Weights of a small transformer language model: rotary positions.
MLP neurons of a small language model. Each row is named by its layer, matrix (down: output weights) and neuron, and shows model dimensions 144-239. Each number is 500 + 50 x the weight over its row's rms, rounded and kept within 0 to 999. Numbers have three digits each. A neuron's up and down rows have the sign that makes its largest values positive.
A block is one neuron, or neurons of one layer that tend to fire together. After each block is what it responds to, as a language model described it from the Wikipedia text at the highest values.

L7.down89:456482476445490587590539513452511511564520496447514515466420502508485490484482585528542430465523449509543492439524490486514497463452558409533554543463479494500495488490538526526472530492518402472598448496436519535524523539480492445566481487488385441483540454497553420592546524481548413550
L7.down624:516553476512453591548499569478534465510535427563499539471408501452409534449479503539493442554557590512523446469478433593483571604510520405502544523479531497436451478485434446566486392489457489428416497541430512483483438528528365430554450498480511482458487552504528468510522455545520347526
Responds to: Music genre and instrument words in band and career descriptions (rock, piano, brass, rap), plus other entertainment words (radio, film, opera) and heading "=" marks.

L4.down295:477585540549536544497458559526427521545546502542572550501525479403539427473548473536535501450472519455548562429504486565475476520501510539486483495534463470533602583474560502528550435477438540528467553514560495458473556531499445554597461528418421477581473498421496559515490565513547518515
L4.down299:560525560505522507517482560474518434460430510585571456454546571461468435507546491432557492627611502470405546501524558452526528478534509443556433492497532614517498459480451428481503462495582570466475442557449531529532474556476485434505499558489470617433502562514476512524528532510393480469
L4.down575:495542609581456544541555498500542591428378479633510491465471506556529415548524532476408518420465399568518536570472494507478508432500527501531489511447580520463477493480541457478513532479579466516500559518452413512520513443471514584487501539530466469472452418539518525445487502509483451496
L4.down693:463454387621536584460566482522529448470597515615539446402517393448518424477564532499504465488508544539493495515458492562413553539473534508590539505574521396559523556456458537489539470530478417592464515514429513418497528574579502489501547495525517485523473447509440585493456485531519445472
L4.down708:590509524519501490426486457506501440517495429520557525505521448522500528571497499475559531539542418528442415481544458477456488401471467538509535493505459554474404522591463609540454490447403452491452473476446560539519447604473439486445506497491492520531478520469504443562600595483533492528
L4.down794:457464484600502498447512535595526480448482495492502472522556482489410536460557491506500599598586431405461428519504520551544524443462587532508547494518551484548545480425478477482534543404471442541447520473493568492522617537457562492565573473550455480496530559556571468552551555565525521542
L4.down905:458509503482492587454542546600516396456467496528430444432491555489461379469525585567422503566463398472420550546490484581507510381486512490518529498400518555525489464561593424411504630536464540492516477530548397460532469532453477531516467479513494493561584432498541509514557493584530502474
L4.down976:483468507518500619436479455406543543463428562568405511473478459518469376472448504561522483451491540518477441489517563479442509471492507560556542450499560527547438474451462527459511457510426519594466515500497566509473461630507576457563617463496434566456474512500509646572580539500532453511
Responds to: Word-internal pieces of words split into several tokens, especially "nt" in Continental/Intercontinental, also inconveniences, intermittent, versatility.

L6.down219:465462472443427539537488571476552485469542554508559449427571568457512580490446470521572510343366585501485526507512495585482484478504569513432511494532484528443568539492465508425527482516527525607484485538557412535428519596440530532535581486466586510472412512511504489536512433430531491491
L6.down277:474443480425481439537422533504512496491555506479547469389551606495533461490470455504460504282524496563447551448482416439486597520452492539520434533572475541482545519553504505527506549506571520477462510525527559473502439544493445531517514549480482451474436539450473493507476581559466544500
L6.down918:499526491538504524559556448578428449476502515499487584472462524550473557543374495523552529388470524626491530543541455490497494555531513465448541464543468523449551499518436458531476472506508493540470542497445497507540476518535384479510459513439533465468426456524450458629581443481419494438
L6.down946:500509489486512505514394569569463421424462473565462491492385430558525525546424550476535461583527485393583512490573456494496553464475445540499466499494593567565483529500594582522565487548441485461482464488531442505525518472486481511547485507573609540424457527498512459417529515508638553547
Responds to: Word-internal pieces of foreign names, acronyms and codes in lists and tables, e.g. Ke|iko, Ike|da, ZA|K|SA, AC|K|R4.

L4.down78:469431421530509415537443442449409543430523482507519565497511532627547485432597488463469519364515575476407515535411441449502432450507441470543544441524571507457512421445454433505467466437466492567495517507453490551512395501534461504491532594548465573543506480531504555442531517497480471537
L4.down236:552583560540565542449445511446616470513488587462530468464427427405542544396567423492490496524543421524537438347462470467410387523461389609450473517488538510494541491471417556429562462569446521574462588491512571523508541515538563514457490421584526478482434517495543527470458521388474555517
L4.down255:445569650561471498458512528524560467487448570515491521470395510489453494505462516546481506443496452467502493531478481577367550404506488489489478369534513546581440534581513395508527478511453486455512529488625556521453556537465505494485491502455568493459489459511468514498454453468496468505
L4.down451:574442383442544388452453513516518465453536493547551537509474451526545496574516588576423535481543513423637520528541541510392606527542465442454541469535520568413573589549530538510470503504512558462512490515474475489478572527451491366493579514469506486627496518498595513524481496531540623443
L4.down474:504558445461600469511468536542557563476523485572491401453509478549564550526360482561537514458383409505467415507450502508509565540506559584549485515509520446526611522483571483472553532531522581435552492484481452465476468568565513483404520494538475476397537492434474431561446540488586476448
L4.down722:609540499500509447482527590560487546514553459457423526512494395459551542530519445508458521483614487465453582579529471474485537440597564501346457532477487565532480538479556536583517443546535551601472528430454480564455410507488375520463453440529540541438488521591509418511486398457458518432
L4.down725:451487576464586347515476446472514494535441526595497458458548481510583529549489589533535580497545443572491435509567448564526548427465397536407600385554498522522513524501491429449486537463419546443545500488416652530501494581487554580521562588469497445554466544497529451457520456502489508532
L4.down928:470493484481537466441516495588485544540482537484516603461544473582539443552556505407598531585488499559486481542428543479484426507490510540565541556563562457498518471441491489526453440536425558535472485515526528487474446549511475464505468531537492430474517438596560536492510465488478470452
Responds to: Predictable nouns in stock Wikipedia phrasing: repeated "Apps" headers in football stat tables, kinship words (was the son of, his father, married), census "under the age of".

L6.down323:504505484378460412570610501581600448557440513571502510523419521587587569574494460541505484455443532577566425578541522552484546485543525515451557573505509503494487445487434545557424517395412452454534526480468524571548428523458541517578495538485451563578544440493512569492596476530460541540
L6.down521:478513468475556507608541477546534594553524548546407474493473500517508528452521512446488513373598505555546470517455501608533574539497522441477509517506575473535460507446511494481554507593561507602563459503511440457503501427525563528535400458463577612494544518442541470570607500555449419500
L6.down903:479498522505524513513596618471445585414531557526511545477513454443518429512487505428526620537607551630498472519349440507407424475428502438514545480478505450519507462492467499458492556434449494571509510459444429454464483462523543527534463505476447502483453578435487513526505455526529513539
L6.down959:425516485443593492615428568515517470567498389512496509549522548500483534486495526569487505511547540515467480543504478571567488526529515521552557506444583444452504530423416445474485480529497582471533530534429559483468528536442449497466493475481534510520554385452497479544557464499595501465
Responds to: Mostly the preposition on, especially On starting a sentence before a date, plus word-opening pieces like under, inter, over, Su, and citation brackets.

L6.down84:505477489488479507495460495439489486503563453447464563522392574543449536486574451519436508590445415429461542495524455468551488390594452540512573500552408525567513485521514458501488594513505538436514484552548451537540551417520521505540539584532555589512512603575596486501506532505451428534
L6.down477:402592502432531524449569503466482565438507462550534555492393465469485608585478528456459541461483510597533554530529468559529486528484467528467568432656468496453471523451529428466422538471532549498499500527409468472534495580486442542560497532459536585519429508557408464496517496532526454531
L6.down760:559455555491497458434545438568397443521532666492557471456387450450486517447485503562494474531400495514538489489500428529520532479462460472571413509550567586501614485456575516538473501514418450598496462473519459555471492418449493424445501479495496558441509475397514452536458597518531498502
L6.down768:514521554427465511450480504483419576508552582490495424499424570503436474481416496506493541396493439535509477415439377445472585609520458517519490567598460470553478508501571471570534497571450587516513461493505507565483489479536465504532485553455530533593526467448545458505472552595490490602
Responds to: Short subword pieces inside longer words, especially Greek-derived terms, such as the g in photographer, th in myth, mi in epidemic.

L6.down815:469510502465479554551480415523522498574570550504454440544486577486509512543468419516511532527437515449487560569546478521475454531510519557575486439521486495650526496389543435508532453514481554406552536516555481544410498496466566472534504515612474534549575446567460400505520557496488460523
L6.down862:440504603434526532559543520449518559460497499563546552507490488502571548538447549543450529388492532499472518529538614526472479536563470456515421548481507532517458411526529526511518460497541433478494601490457584501495396487482516402584488505464411449445514493559455484444539475441517519500
L6.down881:542433551367505422436545484527527432471464444574516492481443515566489498532484478567494460376471500499508514444501479493545594507472502546486503372546545532464572511476473510560463437542511448514503482508491480483537521500521495523535508453498470431564478423519506455576543493448436566415
L6.down908:393497492536434474484553538520461478560446497465450467540344552637525554483474555530525562438398540503525607514555537532502522582415544512549505477585591532483559500480511522538518498462472576517478487522518546527459579478453461480506494590549477388492543470483533509592604482485535478580
Responds to: Word-internal pieces of long split words, especially "ti" before -on/-ve endings (additional, repetitive, traditionally), also "lit" (liturgical, litigation) and "ten" (intermittent, sentence).

L6.down336:479533429569501503576417517540491514481516433525446470434479505551412592557547492540552467499462529512534461556426520474645473518502514579481489473509530501491542524507489492490495604496566432513495506446467422550470410494445577491517530558655472492506498532462522379517484572489539414503
L6.down409:494516519516499511559404503530504477380532493498519530416451626426439461462524569521421453499433444483494519532518502436462467549540515497431537439514538487545463457532474535471556504521496491494472446405494522519383433453459445451559456377684518460417415567510463517531408560403440510508
L6.down841:467591534422428515556419484495495450528434353499476438573489422451515539429576555631488487410434475537501511473512430456483553572465555562511470498469516532542585514543553499431581465547500544475524553451523488549482535541570413390621508430521544346579558484512458608449466610542427423462
L6.down927:476511496478531536479506516545438548557508541473438532448433459542425511485428516500577518465522467537428530551401540451527465372440549523553560480472424492558428590519526465466495479480407539412467438567475485511485645463508581335459528499472436519525451448555480479519458528490521439650
Responds to: Family-relation and rank nouns naming a person about to be identified, mostly in biographies after his/the, such as wife, daughter, Princess, sister.

L6.down320:550603541411572384482582456469546421449460549552617492563461431450536521503551441463501424455484481543549526387445480500464494455513514542498526522466479488480459521494412497527460432513466584496570476506571501541441456498567512500459484515600519543443588504504453456548500488479498562474
L6.down331:409486514350511438488586512586515513533486536409458471474468479433556566523454475489580547487527538509416502489575504427476456441509538520475540395481472504511383586481530491508465508569481426468540436572568509517487424552377549487462436505465496440474429506458470593515488455439488463556
L6.down443:489508497503559463597463481427481500431627447502433491537472474501454466528573464449527512494546488502571450532560589552510548506579497489499503457448522531405498515479536540403515508543489500566435502520467504474491545521523604478487491498618558580475464523499587561560523468484485558439
L6.down936:480493480440520477463643546451496604451442574422505525485566549459406439523458536452595442424580522507430510467486546453478478458536542478406501466513475551501514537484494473497495410518457562510458522559502507398497549564516461504597543476500498528462421498528471444571485646530516560555
Responds to: Nouns naming a time span that end a temporal phrase in biographies and sports articles, e.g. "the following year", "that same year", "rookie season", "the rest of the year", plus Year/Season table headers.

L7.down271:482514553457509516404514587473486509649542522364437583497550446496515492443493490426484426513482476541540447434471436536603539453520498524428508486531479430543498535517495513419542472519482474466494441437488571618514450602471452466532492524543502589541602533486514384445446518503586495517
L7.down942:478552510525484465499493487493589513454462538574424501457481590410409461465523405474479478502513470511556527401519608627551568422459554517454520490522507600542538504459569507528460558474517562478541533545498439476525483493419560510529428450545566428570496510519519473496542562434588536449
Responds to: Mainly "after"/"After"/"following" opening a time clause in sports and event narratives (lost "after" drawing); also score digits after dashes in result tables, and word-initial "Wh"/"W" in titles.

L4.down56:560452449547547577441492413567444536438453474469495606464516511551496500523471460579439462444549511442487474481492528505453384559577497528448523464529528502505479492501444510470388497533426459373550540578384571530495457385502500586441471486506474467503446501543539495496547590607533483465
L4.down121:456490567568479482543472517518465469421362533466442618475477589548542431508569513438571620448511524521475476498453498550488473541528521534507605510556535431471520512482484478489544533460464511532504425533550487473466457379486533464549484524533490480492509480518443485549541506585482522552
L4.down170:472545356496455512526457540486543586485530475523519486463546628487457506493582512404558506492465541478514441487559480434557471360552573521535522417454450568502455499442522477500475472535469532512473578551508588545478474501485481547551525545457376505472503522523483459575488527457491429495
L4.down597:519460536495541548479503512511369429580566524467571462532463427466561474474533453539573443647506441538584476612537392443433412496525616439461557493498440528493502511512473518609470517467605502506500583552465573521524566435481476418551489503536601424487468444544469526462579458531449460508
L4.down659:543418488562515529509512483510537522494492489439469493420504471495444492490522551438437467483531504578467494504579538508470474373443472500411525472448493560507468419570588506471460519459456394496504466390459400510531501446479505524512531518453492569488487505406486504523436564472599462528
L4.down664:419426578447484470490426427579468565451531531474490648547530538494440525428518479474476468373568535500419497483474558470469517487466500472459512571487486383502538496565465453507562508416496535415495590432499534487469466478562524602534546579471501443410482475560543580459502442585526469470
L4.down729:515530576548456493569494397568470438568475437490533480465414506502472521490519400411520528489510517519574492548504498470501472499575481536469492456419557391545458500505496520552476506504472463463495443439489475473471407483472519642514479481555537387486496497400489566484409414456601451519
L4.down848:550517578489524527570518455513541545428464515472571482548559450372444536408529415468490537556483561388542554522465535539517498553600492583450464498504474547476427536435477547513535560518556477493537505540464431447479489454501534493454465522472475455393523474528497601438510481432492520522
Responds to: Verbs and nouns for performing, recording or playing in music, film and sports articles, such as played, recorded, portrayed, drummer, gymnastics.

L7.down726:597473498578557507576468510492430471459416510498522414463536506490585438531551369480547508492534571461482489550523461526527400564464469544460417506546425535504586500467472510556490479462525474457469511457509430556484455503492644457528450469431528543497509490585501470410400495533460428570
L7.down947:431501474543522403531521506494559487536548463532551543501606588520515547559608421509567521576445478447464466495455512539528455492503531461408574444524468527485497487430508447581573535443514482483421488517532497486494554579458483422539550476401563523531592440520470446517598462493511474524
Responds to: Mainly the short connecting word inside hyphenated compounds (in, of, to, en), as in son-in-law, Commander-in-Chief, word-of-mouth; also the prefix "under" (underplayed, underground) and scattered word pieces.

L4.down95:380534507414484483463560489481543491453537488441568490476442571472448492461466518499485506436453512494414425538547499522533443524487523491503499438538459519452415445536474478434538519494597531459488545488513559476433552542470493547511461508492428599447471500539544469393524505431562452469
L4.down418:491503491511419607555459568577490602510559575596497586520463447442575476433429497435512404478541551515518489466454554488494569496445533518466438471487479572496539481518546391485478565481350472525450483551481585506603494447517529444492491521522461529502528562503507550518422464545498567498
L4.down590:478558434421377460516478543469492488535508473460457469466437500492483474503502380532524502460520497496507490560559496522571477450571514457558495446427460500532572475517454459500532516515520566469519518502493517547446574468485492490558556501454468481501435406504455507505502464510417485453
L4.down640:542543554477479558520622577461532650556518433508487479394466571504443539489482498476450435421506481576536383579504533481529517468564449516515475431560519562508433503450520478394432508578453513526457529588559516477478664445441502422592472386455445546539433543528418528487544514474467488453
L4.down687:463537443490483467408560548495517578509504588442530512541454518510488490543424492445450476428423478515514512433524513458505456442506456443499532455576447549525489467548451477457468547514471519472520510586489519497425482555532471464500567433507509568484496558502482453481580579378522463495
L4.down751:543573459371511440547493451461405518529489510470489569483512468439456541533604493394456553502485485441457542575533489407500504524501535465359474502483542458542452547590569506548496458445528441553424546552567554459556504543466488537603520515430392443583563482456596537542408536408568553426
L4.down814:491536548535527520437409562466502507498458533508434543522455447516537533463509435560516497459483517532425459606539489457524459483545471529496494507500512473446499510526496502510566450598452481465460531576639485405532515570508507467421501433380570537495397513478515457485475513504576483475
L4.down902:494534448549530560482465543431508395473557492506576441434517561591481507518561570484505491539449467521519547523487493499458533420565485535518480388479481541487526561506516579538533503582445465504546497481560532517480517493395491550423509495512482523457435499563445560475393485429562537537
Responds to: Final word pieces that complete a multi-token name, mostly surnames in cast lists, tables and name lists, such as Pear-son, Chand-ra, Pay-ne, Kings-ton.

L6.down205:462587537543493514485467538435472448467535480464597440451489424432504577578534584445465431506598441547534433516446500484563489521459538450426494464480527518517487487453476475470462583529503467477568511518440457465415526496504437470468513548599515537525436502412493480499507504462509464561
L6.down430:560585536432442521451467458504464496493501497421417543449414461565489547443565458514555506425425502538486499493496544481428501443500547545507468498505528515583578524476465542574546468533497523503521491357507536561535494466492584595524499418469603443504479515585528473470504565406487518482
L6.down852:511474520414561456391496463468602512467470480496476636473547421515448565504493488505501571453490438505453398552450411577511479504517470525493444496475490468580554566418491439476532433459389617390469449565528455557506460430461478576532456297342509429465474466581510512520546596383532510447
L6.down970:506534537361493465492399533436437513488586570506523518476438486601618586463538558426542497495416558494472609514375464626414487515504543481530448515505502494481516500386534532500509459535531540522457485506474556596542451492447488512555515507419560515472469532511445568518527479315456518545
Responds to: Past participles and "born" that open a dated or located detail, e.g. (born 1951) in biographies, Portland based, adapted as, released on.

L6.down231:488513464373472551566535528558662515498424430476535540469474539479547565527447502463581559488414432567462473432466485513499412430473485536451441523401577624492432621513510523462471485517495520515485449542504520506393501558480433476524503446468447520483599497522455505493450507505530438486
L6.down274:468514497464511504490454549460423596480480495536558529473450535526526549502430483363575475366608465568476534453524476511456438487528484502411463448513492532464452513452459470496538566622441520551478519500491523456439528535556476524464547514468483550437596528492544496483497440475519569546
L6.down651:480560520445573464477505469583443357450436421457432584482615581511564512532487440434517625549536451486521498411518531419478496460525528574499567512488526438535463405564478521544561499499565555516425463571590614543540537618510495522483453489442453483557428508570526415576500559536476601468
L6.down923:500554533382446462514460533522453501451536400443550525560523499576469456538439565521526597321521379554559543441433551516430523516497470511566480586476551511483519486509469504440513511425525468496414445535485521477531475533537491513499559490536513531451445530522587516460465500508490514510
Responds to: Final word-piece of a multi-token surname, mostly English or Germanic, in lists, rosters and biographies, e.g. Chat-man, Carl-son, Pip-kin, Mü-ller.

L4.down250:502511497642444440542461473561487441547506562483579550482473502452463486440504453454486435541539467522509460517555578499527432506533461500509511517522548470451523490483424505422554477530532500420478574427540516457460515496525589518393488505520448466517513473552563527445493616400537391500
L4.down296:515538491509481518502461542518521502537460449477509513489402562408420528512479544566379483311391517546507472493553488473512574510498536509453442411553458424460547480475492531553509529498500590559434507502547523448509437516478574495548535500540397470469500549637409580447521522501519456560
L4.down414:447454566520429530499502487429423461583477452509491462548497471530535511579478489506470498587516442441472570504527444454467493482454560551492538499551512515534430466562507622495493483570564553432422542508587548484440504525543539491533403431550541521481531502456367516464525543462519471550
L4.down577:550567445503552490520485516523523567480535561468447503471526519499451517486518560543446493404550558552613520544454480456518430527500517512575489463507384447422481495514446489511491494475533458479539500500453428470424468515569408568484610585420477524449579478548416491529413537597533442509
L4.down717:387555480516490448505543527477453505549457488581466580444581533447519510530436621571511419551572440440529380601501529474479484451523495515433450415476517526422493385515550520465460467488368518431491445410489430488491529450508458446568514569521430452496407487493461515525486561512602524520
L4.down780:490460378535476623417452578478532450464513521634531408499463581424587457521549492548510523466455517487520504607493495468486442597485555637498486521539521521466516523499461396549546461524502462528518517557434533426541481425583500528467537474371546433430562408536501464457566515526534544559
L4.down791:515550535566501541587467473465615434554551459450508462488538570597455491539511538533531491561446543458507447483399467457551500518500480589534578502573450482465423403518519440471406517468547568532447499529427532478620519466481470504455353417475500431503504519485460450489609449488455480574
L4.down863:468523472456482462499415489527553500454433506543487464488520430443555551466475544541504586551469556489438585461555529493427539550479594517558495522519478443522427515491629506513440530419432576446600530465503553432472503463474492537506514492449621518430437498510400536440513462518524445614
Responds to: Single letters or short pieces split off inside a word, mostly g (Geo-g-raphy, de-g-ree, in-g-redients), plus f in LaTeX \mathbf and URLs.

L4.down27:469452587415520460515591435445532546482399490525616464495516512494396518482464457543633431484515539587500549400491610566427442481510516543483484556540487555482498551515454539541502526507501446481541512542541470510490499544493558494483435491429489606482582363562369435500441538531562641480
L4.down149:447508477533546471458546541474447470480456478409465497467453484541495498635454448473658536577582442522540526533494456425519480505563487522486600415461517486488513513487438524508462485522482509523536631614529553527477535466487376543524530491540501439465428603500414414453531471527591557407
L4.down202:496384672534567432460443472380539562512545487512462509508488587557512455525511495505487457509452459609404425541488509450447509495502511534522552537555479511547433514508492488413492454554446432592489567511463584515522449494501493551538491629626431449502388497485488541498520489494518515567
L4.down275:526435403454477499442432521436484463498507475506490514588511506425556533505518448580471513515500481568572484511512520513432488538479490487628506511497473495454466623555413544526558539535517499482479421556504467566511538477520498551509433496559594472437581483463390401498461406514574548459
L4.down378:426442525563485436493492363477406521519534499468424602468472506511498632463532470454498534505525509495446515479505498521542431498514417502471526517476444469498523559537527545522531411489542527364517441497467496559472501473560505492531517428557546479405510550521414476458541488479572530489
L4.down466:431456539396569511516496487522547495434547550538418535528507511579521493532561458550469492462482467570425477601617522483423563439576476421467586558457420530518500541557490499541534529546406516472566525507496545596479486495509476486469515525452413428601515539497462548516552516522495473458
L4.down536:519582482495518450382558470402444530444496491514545477481459501562367460474474540434552521497568498420473527389426459468502471533507573521522519411470650497460425507510446438433628405481488458448516471525595396499505539509493556480467430488588520520469478516461561453536546473490566468494
L4.down576:460503550425569463514443505548538484532493526546439451482512509483470561454549496441591508497473508451497513510426554618505499467520433458496480508527502426540469546552502477479515462588485508572445497495475530529529544514474493632556528496475436548575462603497515549567480533473554548461
Responds to: Mostly a capitalized H starting a word in titles, headings or names (Home, Hymn, Havana); also time words like after, day, month.

L4.down126:412533492510473461464590506473493492447390536515445540491558415481443554536390554495553553531569466596475525519426551502515496452407487403585602499491506452549491455566547468537552424512480579462502519498419508484509505462532513590583560443541569464423534519479474401350527536433439397484
L4.down323:442472547554438550556406441510505476499409513456634431458430440415483513550471488435507439430496456500494486568542477484561569551496604507560551503461622503514425526562416518554527456522439513424485456565553490517438596353487488512518552497377459483495440452463550562528426525529599573560
L4.down394:433534525501571493512479555564536510508568523454544463461543521495583583485502439459609496435506486567490542464524446635431481518392471451527464516544587469479476528561513481534403492524495482462446595621518537499433479521524452483494506552484470472486467362588504497533531543476600521559
L4.down484:562528575639473502467446464516446396447501540586546481613359511522533504491579468429500432441428525519533511523452481542530534493492451549592506491467453468377465555519438497499504593512466484569465541531468536439490491439492425532553547560458624517545547524476499577547387562496486492533
L4.down781:525537445518484472544506513380570515516499520526446573516562511511461478469553467514423452511490553449511486443496468548450523470445557507545621493596429514445460459513590507464452404505497533467495458533557570492488457569435541567477588534541575581537508470410539505508522593459571524534
L4.down821:505487502592391476489537529451487533534427590524570525465484536492551444537493547571514516377455479409444445502477497465484526522506456453516485541542600538414535436501458512530555540480470535503448566507482479368496468527478440451526459613519537508509561505496449510444492571501567541477
L4.down887:398538498512544538520493502518532454475482528488470600415517516548485463495532437581455454605481558475447490496466495559420456511615473570581499591536555458500443500543568530454470529509473527509574534555523415512535511568593461536497510436516494497568386545448453566515514442519453441355
L4.down996:497496473533549519477524603476490583467559598512474561480475538589497450574492482476494439480467482541423486471513590524482468439493551478556593477517486511541547448465494523492506495439527449505462433491529541519490375460495506547479524566471510509552460504337538569532512531526527604456
Responds to: Second or middle subword pieces of rare proper names and short codes, often in tables or lists, e.g. Mal-aw-i, Barn-ab-y, ES-P, CD-P.

L4.down153:508521443430506448467507511407525539528584505478526526418552500584492425479510564443535510442412470515485553403430434498406424476487542526609492480495536487541589494573567470427573542439506492476535580454539491499548526556494520491569538444543606416492537468468488557442584562408548426447
L4.down238:576404534454512494396497377532526506443462521503454479511519455524382459612517577535436448496478481408469553469569534497433482399442548499521530553557430492532379479502493513454519521436522468518467525468468468519529509527530533500574496471533532489458520501447439427523503557548574490621
L4.down281:465534482488491512599488445432536473542582504385503511522445507450506608582490385513551573482540530461509519552506531504489490391501592526498478559465476455452465555483515506559493523562485536640478589489559543516552372577501555511546521493478548448517505529513499551507494466446459520513
L4.down294:491549487486540522542437456500375501585448506452571455520590529582433569461539424553478501449485465540525494580491635503409415387492563376430493465476603460491542504544483431396443484529545511457521529493420467616504548397517422543426530494590502400541529485543515518524521491369529494592
L4.down435:472471560445565520623448513470489518518470549487433464577525572525439498550441464534454505569566404547508511466542497454526552455474535493486535490512480462621545443569455455475423441465426522516478478380537483529527546549479512562493548475500520457576456484498524530537593491524491436440
L4.down547:470487439453462533436416600448547477484470551483491504522490456590547552601445510559532574480464597493412518493466491551469480504483433477424456475584417533498571520465446411427466472497512609502499491512599536562507455504415486579508570525527520419448438493602400450553462491390496515586
L4.down628:519581492557439525515541570519521474445532540587534489559510435461458455456641436401477522436456470449465497519563470487499416597573598496503543461505490479464444512512418415428521519527437473554490570512540547535484476528475455522471442426553574524459535507500502512535478552535465562508
L4.down643:531570594401528591600461420513543537468535510452568503563546544551565433475511497533541479483654521453507444491457484417540448474506546585489473530485521489450581538512561535474466442522521507454527520449531420477552517389510539520519513468461478512486567517479544511519510495491518480580
Responds to: Mainly "born" after "[Name] was" opening an Early life section of biographies; also life-event words such as life, died, sold, signed, resides.

L7.down367:608444492547501562470535522510437561504397548543474459508542448522459467574477512475514464521494460407567506435543539460484405564496466565533495523546568513511486575618572549496515494499484440459435532489512476478516466519438518484539471413465503516462490579538521472477546504534592558569
L7.down703:617437469418498487549555405635595526547540579466544507558536399534486492453449438576538561465499490587463474514527464491462466533520498613505416443516507457548505528476548524568430542469524521500470497531544492437537459479554487407434502485495450388549484459464665453490469531542574441395
Responds to: Interior subword pieces of words split into several tokens, just before a final ending like -t or -ce, e.g. Betanc-our-t, Res-our-ces, ser-van-t, veng-ean-ce.

L7.down508:506502481497442509470475463537511446477436521465438528498468530458465474545562449416525527593478493429497466515529519483539545557398473495533468458488450520521528445529532488451436451460464505593548490553409538492547543462472520569453557528544474530510435527411391629548629445607523531422
L7.down591:510607467435592577433383510626597468442576493558547554527485545464456507585429462512444585461486608486523524536485487588504500477576424537452520582481428621488462534470471508507370459495481456523480523584539530548517522480440459423542558523461489375498522515482449458519579464491539508467
Responds to: Word-start or second word-piece tokens inside rare words split into several tokens, mostly proper names and capitalized heading words, e.g. Düssel-do-rf, San-sk-rit, Winter-ha-lter, ==M-ilitary.

L4.down10:610444605432500570541542623519579517435428524517435511501448523512531413548410442513407521538530532500559556543528599478542481362500426487514484405472557442582594472501454501544443459490384552475621471520581458544464507465447541600486389391466556534517445488572474477478481499506478594512
L4.down74:486495512575425456573447611581536401615447480486506387471515559442441466484465478438488481488525559415502562512493464486550584440553585492575520419522532533459470500423387538504549481474471431531551497582497451494500516651442543456448481549534533437569501485523486529536509423539419571561
L4.down540:500512430471576579469535473507615570607544510481464563526583571474533626534368501408512495446456425528528472495464522455494571473454518504537499469555561456518571509528384528559364536517435559526547504406468536473462493449512435521517487491451474486536523519437493535535522474505482505506
L4.down606:485467546488567486488424612497562566581520391515440469561463420492533470489441537498537572455469565579497494454437485499536543402499537522528480496445582537579459467485388505430442460488533548549526544548531557538535472582517497532521498508513483434574532472582432523493522493458523469494
L4.down727:496454429448481469494527501521496435508386557495584540532516480401570527496509469503537576430472447482483565493458561451385494424508608476428537398526493600391566528497578449466472482472383502531541478593587527492433551512539587507472482573499454388529570566500487533410576543473472495543
L4.down773:410533480516466370612445505412442551493542488471465404438478470564541553517618475513464524451568505572496490543502438459457453485576488471474526425571400455477429518490428476514513524404500522470520490508566566532489493527487481473548435441514471516471515487525535482497521546414590485493
L4.down897:508484554374454462454501514500531434513449503513467553454498458479507523422388561403601537512541502488489487542403555497440473421484461522443528457456548530544418464606415578455525443454452507564445447534500571473487559451492581513492550512475442475492469537616511484433506514480540545441
L4.down929:518577535483451528455472421486540448476423451459423648540567527492526366492525481511590501444582477532625510528453492486539493523460551447536482398452517431535444504495511450560393512477502446564576436526452533493508536473476478519489464542484522438454597522444535487494449408459488475418
Responds to: Fires on over, under and out, whether standing alone or starting a compound, as in over 4,300, overhaul, overcrowding, under-21, underwent, and sometimes on other mid-word pieces.

L7.down3:550566525434533421464456550468502497478501562456598486456455495461523477436490407554501482395581514506444329552503496546507544421490409543510472425587527585486527395544487429395450555568457486565421478495544583522547439539446499491610476495469525501393467539457378563453518468529544603454
L7.down324:528477579473506486563598477549573494537425546458512481589612539507465553542418504515432476570527516621517521472542519552489522443466484437443507515472492539499559549467422445431460519571466487497574431539541447508475488471463519503491456493477550543444529496508486574447556478531458504549
Responds to: Interior word-piece fragments in the middle of names and rare words, often foreign proper nouns, such as Manko-mb-u, Sigü-enz-a, Kas-ug-a.

L6.down72:425476489435466441466502484462622473516540544507565542537522502538578505554518599580487470532430499574512526505488561554504534534482515435556517472549510541405509458512527477408523485555603468592504582512442478451455455522368520506509538427406486526513571435483477528512425468439460479579
L6.down212:462490545479455545581525483511487488604532546591416576477442499529543500486533536527470467465467527523520510460528523621395469550605489554420437518477506445462521488482378380467451512504447486422499523386470550540505454528468506568448515539547481471496565478462552536480524520503563545503
L6.down402:468503486467479436423511558488547489512504443492503573427536524460465446501501521588583564512461438446512527484534593540509546472575432424435445473484636416456563516428460475548518440475552501538506476489511481514527512431489505458513572545450493359521435467578490481493455458460383514513
L6.down478:521512557403431498437540537504534579624572561478519499531526470583456469453488503483519529427498517598526470567462479497522451547474519481427478579543526553478526586529508466457472475537455546449476553526473559526501500453502514521597533459452609516566459432495634560585493480553442480406
Responds to: Tokens that finish a sport, activity or sector noun, mostly in sports bios and tables, e.g. wrestling, football, tennis, poker, playing career; also business, land, power.